config.yaml
num_hidden_layers: 8
hidden_size: 160
num_key_value_heads: 5
head_dim: 32
norm_place: "pre"
norm_eps: 1e-05
init_std_down: 0.0
doc_mask: true
z_loss: 1e-05
MLP neurons of a small language model. Each row is named by its layer, matrix (gate and up: input weights; down: output weights) and neuron, and shows model dimensions 0-159. Each number is 128 + 32 x the weight over its row's rms, rounded and kept within 0 to 255. Numbers have three digits each. A neuron's up and down rows have the sign that makes its largest values positive.
After each neuron's rows, "fires after" lists the tokens most often just before its 100 highest values on Wikipedia text that the model never trained on. A number after a token or word is its count.

L5.gate37:162136055138101141102137137126116119161133163117180181068149124120173145168129108156112182107127127101104096135105098135149106136121157127154138131176158168137096158136087146080113083147084098184149149143114205129142121155145095189094115160130065181131174171107151052127163131118126075071170139107114112115149099079126096116134124127188123109104205119185065122138217174118127173099125169157151137100095070112126115147106142143107073152126164121084174153087092122100121113110075168
L5.up37:197175116119144164128186129095122100114110128144140145087101151177094107183127026109152146166083153113146067135108119150176090171132090128048056129110170118119160135134185110106093125208087120140078131118148087083169071154142087179159144162165139090157186155134106147159096123155132086043139114157118185156138121187140156090124147105123134105131181104097098126108159135101125171137156157166167124138131163121142111079159122120167113093150116149079130106150146106128127140109086131
L5.down37:135173093087169129139148175152153168120121144175150160075133069178187173094113131123072108094131112124096185109144157139077176099101118098133120140185146090129132146132065189128091159136132146112160099091090104079098169128133097120045113071135079143081092112177082122178144193134105137138129143120139127113082122147168091153204201136124092125096120177178163116139154121154112110138091160138100141157053097151154142098149106099150136103131102110142107138149089123140119097126079060
fires after: "im" 22, " " 20, "m" 20, "er" 15, "av" 8

L5.gate395:172131127090078088114189155136122144183089161156118138147190101138103135137117111055151071129144048138122117125129068112135163165150143099144170121142124124120169152118137065162186069166163080123189119105104118157191149103117141143138137142136109126053157118115126134218164106166167105114112117145079141143142152112085163121132162134089107157191136064167095161113181136197156132118158144097129155127144139124133132098183172130160156133087141120183180135137082158123117101073173122
L5.up395:163071067116099109163103166132144137185026121201141102062130095127149124199103126079162155139130137093136190126060097114109101102106081115121111139063129154097110179122164096166083140117136071079179139096158073134109163078139086152191103145122139177170127129152127122155135153173109121106115071107138123077128099160085157099109162154114153107156095095128118132093071140116121157149144199090111111134124153145143143075126132154154123167130129098142089140182132114096089092139139151
L5.down395:184151190136142116150072135089139062082142072080095114105147146165103113093145093148107155119136140117120132106178169130140151118192161129108117103097179181092142118145090130125112093124167131172117143146123168168150086101147083105131089143158123120094126123203158123104135149116134136136083125099078125110112071173133126090130076147155191130151126151076164120149091115150138071169086148115110124231173115106205144180099054142119098089206120127121140180140162103158099133124103144
fires after: " F" 33, " W" 21, " w" 13, "W" 8, " T" 6, " f" 5

L5.gate210:134091139129097121076125094135147124116104142133110175126118114108111171088151131110131150207139180082093152087098091125092144157214083119161203115147152107142181140129087114105099133118171143110135143115101116170076159161136126089110117149142087153144108106108120172117161160101189153119097150124044136158131106163151139132135132120077122053120157070127111077139205143130158095074082126109087161104161142134125048133128108052101097119108100160084155168087204120085113128093152134
L5.up210:110100137148140131115082108145154132112119088146156144133154148109157088188149077157106157116149142118126132098114193117215178093149169156104147116133144096117048148065152199173127128143176158106119165156102124103138164189158102109125137180145107126147123099136098164163130143093193133122099122146135129084122102122099130050197091063145102106135143085130168105136131100106161085095172099097088133096084083149101112054149089131151138174057118116142174164075190127135157096120160113
L5.down210:131099108142125120067115122179103130114146150071081178112167068088142135149103154112141139184176194126108141096116130144106128092140143110126093085108146108112134076053136080099122128161129135132119136100121104196179145174144128150134119127038146103087075211077128128094123063142156093178104114107143217159145126102153116147104083141122129195105176132106143115091104119150164140142095113161144148133085069105142101081079113159072079146117171121133176190096133102131149159122125121
fires after: " G" 18, " st" 13, " g" 12, " e" 11, " Q" 10

L5.gate371:086187169165103124148095142184128133087215106161116114132164192139160134157144097189150112100104096154150176138062169117118106133115144130122145093082147155094154153155070076102137111163172182153093150131085131115163102168145143095071131151113131094169148132148130145119160125171112119179107085153131165147094115091107162092057140093148181102121112138100126117148066081090103117129076154153100132109112144077138126152177108182112107053081146132089136145118110158046158086157138099
L5.up371:120111086128172155172125124100143096082148091132109129159139103147167134178158159117093109130111176082092111197155090172133103069113203140116112162136163176182090167188118166186105128177088109113107107123156127099128183135172172058120110194096083114117121139140119120136086134136092102099111169093152065192103090136110124108153123158153144180102137184107226152163131113098136158048122106125115132167153097151114158170115113139121139135111164161112120141089123123115094137136160065
L5.down371:122119184106131081174103179138122145128109164171137122144107160154152181144133198123045147034156113150095119139120126101077125124088164124128109122151125099172114128206142104102123166145106162178156097118117120121135178147171114127118103143134116177120143120179090143133181158067147133123162110103141146126053146100142078105152146130132107159163100129131077118222165111122127102133106150150087144173192097121198114097095063092191144130109192122137081139142175104151135089159125104
fires after: " |" 35, "am" 9, "al" 9, " Par" 7, "n" 6

L5.gate280:106131162098136183081116105120155110156151156148102138171144149104134123097098108134157161114124138107122168164173169078140104088141131049143122090119144077176137121056111167164056091157127114154096087116157152153121152157125116137227124138102093104133052083095134055131163094108118167162146136132127118111139117138169127117073098122123106111192088123129133159205091127151136137110082125115138193144026122162143178140116109083073102097144136119183119142146140076157109146165164111
L5.up280:152151181122097153119113115086126089202166146135094103159121134108093140126107120101172170118124080107126111133192119144150084082108116111118166086094155119113098066147186123126177044077129092166140149064109140137150143128141127122142121176065097121102101122152108097121196114088140156140168170149156132100131155108196126125077138115123131062092121095122125169143127155117125124097142108148163105115058081205173082092188116119105169169098167144094176201126131132121068110127096165
L5.down280:118207133048141069102141119118087066093144092186139114089182123181069129131068105146107137124127117127088055122152113104116111140135148080155153110134165120154171120126097120188158113156099131112143150150114098147123097148115089061124107116153160129100145082124103131095160123125102050147100151124142150154185084147163129211122141119190153124169099157116109134156109142122229119107091148128179107069118176153125121123147149134152125155168153154189162148153077061138147130127102122
fires after: " d" 27, " s" 10, " sy" 6, " b" 6, " dec" 5, " S" 5

L5.gate491:166150117149116119103102100102130163094146164103142089101146098137142143138175070149091070083100127072233139142113104124138072212125117112131112132150139096123171113167123069111098099169110149107114127066138184109176099100194115151096165145091195121134059139114136090178167146165106133120149079142169074131114180140104056158079100132168142150085104155125166159133097139142122174113157185150137141104103116178128100200123121092114127097148155117104170152135111087153139152108104132
L5.up491:130162074064117178174111077135068170147160143128131183112148087173143121111103122136110113130141103083067071098094125130074091126094086156127069149117186154102117138143096118139123155101087108129132122115120137071148124199114108128163107089201142173191141146168190128119059137154169132043164105110129078181104130129065100151134154157143135126151138149209135147109159169102160150112072135131098112148110129101102161082141142124112064143119096141143121071159146168132123135115117086
L5.down491:169186099118133148120082106132136122140149169103182119124089078094139212160124164196125124181153110072097102134052096119125064099087150085140147131141204075121096075117112107110115157079119150138118167124151121188150170145100173189147101129131104103140125106121099133166119161118141108082115143186088083155096131096112140094121126146106199132128081117090104096137152149147137064147143156138163154131123068133105130048109093195173136157090140104101072100144138138148144105101094150
fires after: "m" 36, "im" 17, "r" 12, " dr" 6, " M" 4

L5.gate421:182158127074129133117138133144142190172110155090079150135115167160109198100130121087062072113173140132137144153129125124121110161106159116113078133167077093113149138093158084098163060081094170099165122158125168037097112121084098137114168164080165158103118140069100099144146145082117149142184102149111122130140171106091140102116176098047065172129115119115135112084158144139115072133117101133165145117100126178183126117151121067132163171158098147113096118143137151182108190099132136
L5.up421:144118136125123096149099141176101087183074121209164127059127147143111152151121188085119078106119101136109150138120144182134155132142134142076081159116121119155086163087116068109141074139095134168149106135081133130121171162093117079063233160096141151086103100137084128130116139159089140092087207083169132157141160108120115104104152119112129106131127152072120114142121063145115134193140105145145150169143096128119099167159094080156110162139144132133164123139136145160198153201089078
L5.down421:125148088118120124105137194148079150131164135110138114157155157123112115133126114113130104157108141042129107103062131133147107152114108143086088104072087181200123118098132146162133109091113127164132058182119101124092156120130111073156181101150164062178096129112137133143108100127160086131163102149121200103168177075113156121109119023121106124073147121142057151079092145067113145120134157110096094138108172145151137155102085143132156142144162073155096154137085210125109160100154155
fires after: " U" 36, " P" 10, " St" 8, " ex" 7, "U" 6, " s" 5

L5.gate204:146203164108117108115145104116178133138114140078048102191197089094149105109078126185126130141152090116099184121141141155095148132113137126202087132171140124059162117083126149091120133138111170082112139157115123173172150108097083110171122104154123113158119118193036089079139156093124157215164126124122169127111117100112121155108115147098106092052144102129120103177113141075117136119131095154104130153116123115158067151088081153143146106154159166088168107151125103148094100101154085
L5.up204:079097115123075146167094122137147140141059140160088108103086146117094118135116100149087199108099132162150101167095118150144101101100139122086166132135179113176118129158152154140176131099127137132171106113162095084136116137137175118091095189063116122093149150144116148133118065085148133130087186127153120101190129155125152121084133169137092198129116162117138108154116148117153161159134105095138107139185128152184214084196102145078141188152082095144161027113099111136141177170139165
L5.down204:097144198125145116127196147142179141117205141166108120110140119166194126179087086099096133108153079168119184150156139124098091127153131102158135107170094156134084104105160119153098154130118087117163094170085113086176125135121139122134154071125106178111112082163112138185146201143173129152125048114138112083151152125147090156143137161126131123121076090075125143164145084130107140102200099189090113097056104099176100104164070145133154082095157139121126121166154128160100090090165136
fires after: " Sc" 26, " Ch" 25, " And" 11, " Ph" 7, " sc" 5, " C" 5

L5.gate107:176098141075208129171106103115097098088128122118173148111116148192140137206116111149116151108093202087118111114155134120176138130118127092130148158110124102154097136173113100144102111096126123113089128123156125195074119090144166146053147141143118087092140163061120128184101110072162082142130100118154084159130154053112109074180103114038189131142162116111113125123121123085176108070138103149121197150105130089125154134171172117128116118077174155146124140141091093167098130157159143
L5.up107:145142063140131140080155130123048097145126130109192098149138115117172100124045113113192140147139126174177125125090123156107194167108112157078067087080097124056156110160100073157117151145124096175171132082161143111099150119079130098147119094129131137122164151132178128119133157144132153124107124091073136160173124111120153089123070149148136114119173177093117098092123155148115126138188144170139192135150172088122183160121228116118084149081123167133170128127126068129097168113136120
L5.down107:114147132133093151109165062160121099095098108152097083117138152185134144131078023140140140141111067136131133139144114157107127124112140079136152141152112154133149145114084110180149092100147092109096117155123192117136110113110151141093101102124180115067149114185161103126213147109157107129110148150151101100112176120094117163096107156194074102091060041075062106190143117126136089070114112154142089141107140120113041110136159135124105145105125136103141135160077172094181155114159120
fires after: "iv" 23, "av" 15, " en" 10, "f" 8, " f" 7, "u" 6

L5.gate205:155082098129067173144149141105103127063121127124113183155178132144141172084148143122117064134212123138114125160154123151097151144190095071129148120098122103107143133097159099124140142096111152138129116198129163123155170083075205133109148051091082114119154113099106166162165122140097139057133132145166160111118139192074143074113133138118171152151125118071103197132167123165129120130109077097102159112111154150144074047154158101078170089097132103130160092161106139104123140133174109
L5.up205:093077052115098172158120149141130101099114151082104114120099133092148148127120143104143090183148154163137122130142088094114168108125111101147119141069179184158141140077201134131104158099101111131161179139130164175134080173138131123142199094137150122179115099109090124122173119180118132146083109154169180124170145211121109151153090148091169096092096177135119135196148109101160197117086050113141131112162098176128092106125111202111169165102120097131139136162130095144183114168093156
L5.down205:118139096154128127157101157089109133166142154089161143138128122042095134111118171129112126164084098158154107118154134081157126122140125121150127132105158215155120110134190158149072120123084103158114255104145140137083131146122182201142149140135095083125150133162094142127113106144127130140105071120141139126132138130168153139156090130110161099127100094126121100078133147128213129067114101152168126134157070159106137148114158122146176147134144090134156112130138152128122121165121153
fires after: " c" 20, "." 15, " C" 11, "A" 5, " P" 5

L5.gate618:145143114071064122159143149149162152105106099143122145150139085154147180097120093079110109037211123126150118147160090126120186159131096118194132098090094095106106110156129088046101125144139146137160095126132164104173158131141184123107104137131085141147158132150146152146118159058161194094148155115151115072123099144129110122087149108146111123138059152141092073160101131138119101124061105082088098140134119153156164177155092115120112157074183192142105101138107143057099130134122056
L5.up618:109154193099118142107120176128097176131119108131181066140141086106154172109163093109109112109091122120147150173086153147100145104113135193150132117111144132124151157069182152182088119073161102074151147153119175145127121114130111107098165147135106159154125107137152090178126106132064150149097205051128149110108170195160162126184152135147173151102097189168119127135162203109136160104112089128142116114165028119165123168139054168161126104131092164168091093125121136128116132098158116
L5.down618:158129153107098128112128177096079162120141135145146106110164086068161139099154104103125070117144164106164111158152148156161051125117133219116148143103148201133148112088174159138151124119047066071130223156131151132165125109118146149095123103129155120166159112129147160163155085120101091175107141160139148126123146142152107152182089085169104127137082123102123149069116123111150161115100135091113153164097121150113170128206097115083178120137140165171108101185184172119057132114174112
fires after: " |" 34, " P" 12, " inv" 7, " Q" 7, " c" 6, " p" 5

L5.gate108:122160135111065157149125070156132162157064170180144208124172120151175151122120099109152140091148119100158169148108100185045139111109126173086126169153150106136114137152153119096114150145087121086141089123134142159156153134181090117128104085087154173138081074126147096123131118124145147158107109137049133133115108185131189141091135192077167159097163089098072052101164143155101098145136110113129180114104152152205172116094149115146114120167104170145176110164177174129131133148113127
L5.up108:099174167121114156156188121110144097087158094175104098157115135121158161138138142154111127105139028139118183135126133170103178122038107174149128138164122170112064169111135083131112139108141164129117099157131079096133151066167133142129192142132128087113121127112083186114161136117108132085107082144107101168073140136140142137093115119160155157120093167126083135128068101130133187212124141046120115099166121199106124121172146165138153081154131183150146084157160142128185135086131160
L5.down108:096099113052104083148151114102129154116114160178083125107189079111182135101148145116078173127165196140096130129121110113100151140174143134168160170093176099078087121141092136101135163123133106143143085139138081080173190155102076061117084154155120114126120082143110123093192148154156158110080170100147144106160152137186145166065156182089167067112147135154142135077121112105176079130132169068164147142113161151083141071105082173157151096131170106121146146133147134114098153145130114
fires after: "k" 11, " un" 10, " I" 10, " al" 7, " re" 6, " pro" 6

L5.gate552:164128095111143145158120105139088081061148128195145171158169108178059167151178119111108095151133161130108183109092158087109134071093118126125079090107177104163126156105057128124130100138137098127115089166151068171147108092103128050162146088179135124184121122115131151149127174140098119112134099109111128112122148112076105160100137115108161100147134147127127082092138116129124129148181156169104206214183113103128123101174139140165101137104155088136149175167062067074116115127163088
L5.up552:134117107121156165111126189144090112143075145201178158100101143142120153097100139145153090144114121125167149104113134135145142129159101126095089099149143091100097130085115195126048179137153135202111074196137162121141114095076096111203186162146110145114158131118078104100120124169073130101109147101112095080117116088099182166156057122093114132155119178090124032112143070120123169121151148116111148201135052107095124118146125146139146163126132099158129119084138125113149120190149148
L5.down552:046139111145124131149160141111112177127152136068100159148153130152168133125190155145138156095208177109131143115150096164097129094138138175142081143115118129110107115126053068103133137120119084120122050137112132193118125096093184124114094124147132086153150154070130174194104170130156085147103152134052155105148116124139137137139141153118177163103122130155092182121159140106137152151143149134169177052139149121075104077183107161141101119132141182119114055129091156111048165152166136
fires after: "iv" 23, "il" 12, "u" 10, "ol" 5, " Val" 4

L5.gate15:129147133074162108153133103098097150116108157081130170104161101192129135134133119116131144128077150108090103108065127169098130141123148129154111113086076131131128127125133095104102106154094205138111131166155195125163110123125105182111160095155092153083134167061135135178070115083119076072184093121122121078087160157139154126136155089189172174158084145161146120115202158090164096140156161103147093169100140130137107089086131185095146114100110136073131171209080081104117117065107141
L5.up15:141161147095144094084159123121139150106074122169109179123123102150158189115135077098183152107137136083121074075086120173068158114106131165191133143105093148145105169144136081149155114107103077122138119125108115115111118086119126076151069120159130186104138139134138116131098075109070138139108089131131105147133131133091127112161158143209177187072098167117117086128102149128090143193074188118121074196183134163140140139175085172099188212075112140145125113103155129124114148107131140
L5.down15:154182115155098166114187137141105109168189157014117160111196175132082124148110142130113142116169114117104099141094122083137170123178105125138112092173126080141165106170089151140116084148168180068148128167127159123142154114104095132108119133093146111146079163070127099092129162070154105181109102123114163164086148133146164105229121140103148152124092130064101130159142178118139146159087103107130105154138105139172119158154143183181068172147167137081148118120086135147149136122176120
fires after: "-" 12, " \"" 12, " F" 8, " f" 8, " I" 7, " Sup" 4

L5.gate4:152172131076134101139153113083112148095069115105110131165195114160119149188127144093125124127114091114159146077152151141056167064122148137135078151142169091176094100115099116092141092075126139123135111159163146115084129105113096107147185149081153143097130095112103120176146127148060135183153101140153160188096158131155156123088171121117122116117114152150128139051179138144135107183152090123143122158091108074142069104164124109172155173060155077086178116171133051081146173100136116
L5.up4:139105080134087071045111101126101114125166123104108064153181096130149105097164090122156167136082074061122140112109111125129105164137084094081155129138168120119156080138127131144153164071080127053104200081064158110114170097155113130142141130101134151091187092118111124137188158132117124086141153149096179154138073162133134147123162159106179099124089101112156123150122111170070114161091096144108123072109129139148099082158125122111156101098157119190127140067083190157075150122112097
L5.down4:151176133141096132153083126108121122117083123132126113137089081108182155150121226098069142093145156097150121146168103114135065095088121125095127150187070128095090096196117121076118139086068154107153140135111137101105126148120156113177124153136098085147078127110121106105131207160133146129116171107113141121068138108070124155146162117159089175142094061087117091089142131076065139123131138155075170089129118118200155118109135119110104110080076126100076148158117190175104094143154080
fires after: " U" 19, "ri" 15, "\n" 13, "ot" 9, "-" 8, "–" 6

L5.gate507:115154147179081156139117133103134150218168136145144128086136158153099122139105074192113152077094133140073125166160174114072101103106105163146132071123140099115097158154105169100159062116128184132093093087196095125156117147128093188052120115072105086137090153148145108127100157148094103090119101139093124160106125076096087142119121117172174177106128130142153174164087116188101145115142082128131134079072122146138172131189140116141097168083118087111169125119109086149134192153104091
L5.up507:115138111044145094088114085162111149088149119140146094124115130095160191159172109120162107144133153134115125101121176114181130125104128119188105168139203174079102107172165153160069148167109129181068139132123151068127116133133108092145093114089066153146082095140076160137125146124132147098152110100168129126124092161087117104123142157169094126143164182084168103097166092161157129107100139134100113161127164120114061148159050137144091118136118134146113124111133163000121118145185167
L5.down507:117143182110131167142142163135115185178155075143156111070122096121186161182102169106063193065070124117116076111171117171126147071107139148159131137215186133118128077126189130117110142143158135153099093130083126105134191133119141149085082110130122148109127091157138136105203140072114160089154135050163073088149132134145130117132119121117137154149085153123175129135144105127114131169103163104107150179120065169128096135179131164123158181121115127127081063114118132148148092138173134
fires after: "n" 16, "al" 13, " An" 9, "en" 6, "an" 6, " an" 5

L5.gate554:155031189135111096096127142150132158139085102083119101187138113182115088108115087170092150131151115163161135105102138110127073140166118101104178185154112064184145092123098135113135093115138194064167118135133152110085166074127111072074186140099153134129118106147136168134154150065117186119144153125126184139088175125114140112093158097110123146126147137125160121093068131108102080132134111056157133127115157106157152092090153082075137124146144142160179160182149080105111196159138121
L5.up554:146144109147120138093145133132129141089115069090111210153108086135134088161084152130096162152105177114131166099133136148105170143138143181123115087116052116145184124145126160184156117147076124059176103103119071098152141133075152113131138089071152173079088079216121162102154124181096123125040086094125072117125117112093073101138059161146181137150155120084156137148139157190137149107175099157106157149128144090143141145168115087122076112168124150159121147153135127113142130122123082
L5.down554:110116166160147104093195143135192150077133104208086105077143121148137146124124078154123098072126114157079061123164076194145141096069144119118167135167138125127153117063156157126148136105101109166140073139125137085122148144174127090120083157067160175156098139155160204173166111093148130143162145116116152141175192123173129159110115122097170126093097130157082107118174093130114097103136149159172103107115127160118118105111109141156199149177153098180135120184139097169090127153068122
fires after: " E" 19, " st" 11, " occ" 10, "it" 8, " O" 6, " e" 6

L5.gate236:157132203147189094131127075128143188125092168169147124155167130154111180115119118140150099190127192131161168116160173128122143113128081069161149126200145106088126138062100147123162172113126138119135111123085100141127172047129147091140113159139097082118106145135180130134107170139116128117103112134127135155099114151082146155119140136115131130149213139126126171162081154177115127059177101067119230163095126119104147154106164130086109119105152167189135156196097146099091169122140124
L5.up236:141169158125152126143176166096138132104127092119166117155145185158119102126088142100138162098153113139091165139127163094185137085096175080130149091167092123173137144074129071157151099205141184075131100076141152149095084101120107069152111105116096111086091142110175135134063109088044145081135142101114154105126153166125082064115135118135154131109120167122137138074110170123071118156074098116194076120133133183114123148117123115112098174165109087181097109131094102098175109159153192
L5.down236:188103124150181145090127130121084088127134154102112132136131146153163192183167110117175196134105091166160125102144136117123198145122124132128146141147129120177116120116067163074108164135138208172058137138095120137136144134150120146120142183148064146130119159140185192156150183153176149147087110120100139155095156197123162014166184168145165147154118149105123132185109134155130098193117135128077160139138108115085152088141117101151150117059136099120164119170112100136140149106111137
fires after: " be" 22, " e" 17, " pro" 12, " he" 11, " E" 9, " we" 4

L5.gate605:115140126148163105143123142167140107091122081121159145115110167154154098050106158107163152103142151074120088057105138165141138164140160122145196074164133124158162213176106169076139123151147165133173075179115189157159181104116158116110151194085133100079137125163153136121055107144107144166097117100132097089116134121085141176136135124126171228192165130093115137115123172162171124149091149139146199112096139109152097097173178113127109142150130164155153157140116102122162157151114121
L5.up605:125101164148177088144123150163158094126179099144130155072209099107185087165170095129161118145131151137140169149149123108120119077182127114125135166140115153149043131078123120139064145133112079071168089137085087083144122110165143109113150114104104119141082139153160190122119178108111159133113126050127116148107150142175141096128093082170142096101177121132127129215133134061132151147070098126096148180095087130166173174101132094129084141119070185130150149088131165114153081119127105
L5.down605:138159128121154166062120116112064117093150161087119125184150111089101148157126138142106156105162159133139116168082139092161118096087169135100128105111102154116121172166149086092134154139098058073171121141080137176142097117091113067184186114145079093085117177116169167164103178131134097172107060173114128099134139081134109123136062143107148183130038093093109102156125146111169174181122104177104139100145134131148078040136128106174114123133148102095113133130126170109125175101108107
fires after: " G" 27, " g" 26, " The" 7, "ig" 7, "il" 6

L5.gate19:207230126052162121153130145078156174079112150158055210098176109158139145155123128087143107122182126128093165107117039133147189156130077132102134137106108117136184129137109106115097076144135107105101106156132160132160156118161163131172142161160102135087169152142123145115089096107146148107179168135102133140148066100124121109134153073100085096126160082147110139133154167142135129126135177096117125185147117116127137136143165085077164093172160122106131175163075112121120112074091160
L5.up19:131136043132091145140144124121103097107089070141189090074160099164134149126153116162158116125142127137185211111098164132136152207173121109175168119148137129132137097129147130090125122155069135159107144096071093176129143133117135158098144136128106153077146171211109149165107117129127162093161138187147130119184132164098150107133159138121205129126133172098102116165073119152119039143114144139104142156175117183181153174097118092138111155073152144098183159119139137113102198115084131
L5.down19:117146074101115116086090144102085136193190134102103126196107106111111148144120164116170142130201090126153092122116152125067133094116142075128130121116138146129148175158157062192064113147140127144102122125140114140169149084137114106155119139155101147156152139090103155168139100176168132112145149111116167135137171107138154158081150167118124072131196147158128128171070117128083114130120153036054097133144154110114111179071134118121155090162203091171163126185115060143092151075152144
fires after: " f" 20, " F" 20, " w" 16, " W" 15, " s" 6

L5.gate451:107129174143113091147158134088147139118123111138137135156129133177086085085086110112100119131172128103075117127105129117118127150101158101121140105141144105092149109117112110132171162137155163123130142078221107093089141062086164129188122105156174145167077114081139146111116183111087139124158131121133122110122134124172183151130099174092176092118188104152115168081112143108154099083075097057177080080119138076197055094091175119141123211148081133072129104145115077079134115154157144
L5.up451:065192069179062146141160092123156099145114109149099128084147132152128124100070132136081143149097131114113136179087128133118141125141215147141133130175110137143110132135157144147144128120138213124120142093202091082123168104123110129177164145159138132139172159107076065111134170103090154146222165137148129171155154118154156134127065099134138105152124102094089138121104150066123169162075156108120100074169137144126115089108137135120160152159086154112141084080103074129179155152048151
L5.down451:142143169151112146102125111081095175146139107138123145120119125119109103162074127084068130130141190093115177074166085122123173160138111089105075140060128096163123120184137184151100169124140143101076171167174090061144108165178117157103126135119135128107155098172110167097160073103101123090145145132124082069127081131101095150096093142142131171135071178170146137100108121068130130163113145144129129160124154167190136167088097143027118115130073095129105171079160152112147108162178158
fires after: " inc" 11, " c" 10, " ag" 9, "oc" 7, " C" 7, " And" 7

L5.gate197:118157093152199172151129112142130133166147115147135124176175171166179137171154115086102150177088200127096105120111092096069175135188180146123148146106140135114102151154122131139161122133153175155100169112109152136163141128122102111095123113082072129251110109129207162146090175140142084082128075078128173107173125131146117121104154127149135083196107093084131174142121115144186162110102123087173187137168112080149117128132116107116123144088144099083140157146131074129095136135145082
L5.up197:126097154126082064170125121110115170093177175149141123136158111134150150123148145168138144131107151130170111162125141164084109132143067120108145105106175145167131138087130155127084146137141094054110164209078113085151109158128104128100080117161119149093099159100148117105132027040134110071140094153072093132055190138109162135103127126184180168101116166088171108098114105132109108126071139103094159048101198139120117148086094118135104115131109122169148128166137137118120144171176119
L5.down197:138106107082124157110094142163095104100124139038186107120131137148148131128131074144059159150096117171117155125156150171144122064091152117099135151093130115151120171136181149161088161112080141108171179123093148173075092152130143136101157089096194122111094133054141129181106116021134142116144113160135039123141097077110141118163098105078206124059133141126131110165133185138181130127104133111158119144154138103131155140178070131130173086105114133108137164139085135108115096114151123
fires after: "he" 12, " Le" 12, "el" 9, " o" 6, "or" 6, " Re" 6

L5.gate32:172107166091148154071126166095170125126171106137069125124146138170074116094122147138070080131108112103140103150118128076090126054158180109136156113075092129103128154186166139123077076066108134141123088222144155065164106157132201156160195171092161114089192068162094145089155168126119175153095144122112117156093147108151140096122178123060117111142144084127149123110093155100130125125108092130097078133120114110169116158131134131094093117167173137094095149116092131149117170125112128
L5.up32:089171100155095137166105106093138137106147153162170143101091132135155098153137109160186120074143131065108161154185170105123093075104114080122174103126069146135082130151102109106144103130167127168113153084109145125118148154095136139113116204120113079143131112120034126153151189099140151102201130145094168162083156188075128144099146139103187172089174129098122161126160065132165145112127107090148136161082069169091103180166085147107132133125135147093131103146081121164099201161133128
L5.down32:163118146115113087185167146102080168137182157091155092143136126146065135097151065105084112119135123084157108111175141117094150137135123139101136100117085131146179131203091144135120187156148104145117105154124115116101127140134138132110034137108157101056090111098160142132178171145146130174158100134173087084085163139103133149110112164211089078105083135125059165118095157081103081096125158146153068071138162126111136174145145172127167099108111163123119100167101179143098173163083103
fires after: " s" 47, " S" 27, "S" 9, "s" 7, " P" 4

L5.gate422:159099108131097129111115066143092114074127081082106145074154112181159199156178099161075124073114133124089091123159105143148137108151134105162087112131160115106175125086094148134138126044090140114118144140121138086197186109131090148088083160147138107174085103107096159195206114097089098093139093204159179122155156129107133120112138110122165128162128148136127105143164129131164159144143114104143126135098110225130143104111137122124122131027109119155128075113154109189154172128129120
L5.up422:130078082126128119108126118104076199074137137117113150173057099178078189138133162118099098137137170144170108102126112086156100130077093165148113128105147163171124105134099144125139136140170096151095076131204197136122110168114155101097196067155094114148140230126098085103146123138126174141135187094115150189152118124133127089119095108154107087151111091097089123147125141136138091121120165134102133134107130158095112188103122144053051122102157155110115157147074163130112190104121117
L5.down422:112137214167095079138148112093093110120152158166172112134118077140136184143122080138123190126118163197132102113167146139197150100137133111142118130156135092149151157121129110170131149146101152146150015147135163141087143120113123167138163086136143170092167146155101142114201136114144178187162121087096169157166102128152106111083139138113085101158163121116137122188088136128066091129046171146106177138177121156067171133173095146122146165087142106081108168132150111153176150115126113
fires after: " m" 31, "m" 11, " /" 10, " M" 6, "p" 5, "ity" 4

L5.gate73:090119098137103118085140154124148132111124075115127084135154155113105123188170193152125125173132084106129169107121178147145115144175152075146135110167107098105119151115061118118141161093171098117184099092139074145109124088138137114060141139173105147150107130095110106198099150138125150107093110146078107016100125080145160122141153074084046124082138148197140139156134103089162162133161132118106188102155171141189119139091123199144144145090151102131146116127140055168077135149133141
L5.up73:163143084096091137134145181135170105060083108113191091091080144148127125190103163098128087108100117109085107108114198164146170151129063171174088119115146138182129169105135095149134163124102097096151083112147110103138121137163126166078120113163166137149216104141162138121128112168152135096164053118096161131119113080150148103160128120137126103222128111188132143088196143101125144153182176135175118044154150132193145177125174159160134147123126137111145151136129100108131151148144130
L5.down73:142127163132121162113093099103168117185115125108098097100088171128153173100174103114173125133074105128112164125145127143096142117115161124152139110111193119097144136146144125159135047081131154139085163178127165095127113153118152149196124157149129156095119088135170128100128110140129123064128111164159080148145130160080114077174117131151153105097105128074057141217161097178138138159076125184163121164047122116127073090122056081135157113157134115147185130139116187122211109082117112
fires after: " f" 20, " F" 14, "if" 8, "v" 7, "f" 6, " l" 6

L5.gate310:124095130123093169167131164099087112131162132119094160138116162168188182115130076118099088088164132126172131141083109127132179126118091071131137138095152125133175113038140130136115106130155176131070159170120190136093113140073142130139087073155122146139144152111169169119127132078166157080155158089145116136145174163194158098160192130185110135153120139109121137131092161185142151146130048103136089106137157152181141158145115132066065154136163197119178149178104136124092188166126120
L5.up310:130110074122112144115118128172106101121167123090148105161077129191131122084103134150096200096166126144119177213165151110155086069150064180122131112129120116152083119162186126190111173129091171167114148122104142138124167100113113107088109105144100128118107123220139079174121103178190159144122115127157072155100131158087123160130146140158133117124087120112111153149136142073136131085085132119080144123139120119091109188150139058125153152199133189210155126193144113105126121119106140
L5.down310:162116177145107091181146163091129089136167131110152072178125119185162123106113085150138114119123188126135175173167136159170109135133119176139063141070173099109110113094170150113167100109153106128120163162062100177130139158159133140110084103111162111146085133122149123166131068196134087138088097130082062104101104111124156169143161145136123082118158154161068148092155106126145167121106112096134103104082163122181142216146066148126206144139108191162138156152098116157069125144136111
fires after: " ex" 12, " e" 9, " p" 8, " exp" 8, " comp" 8, " pro" 6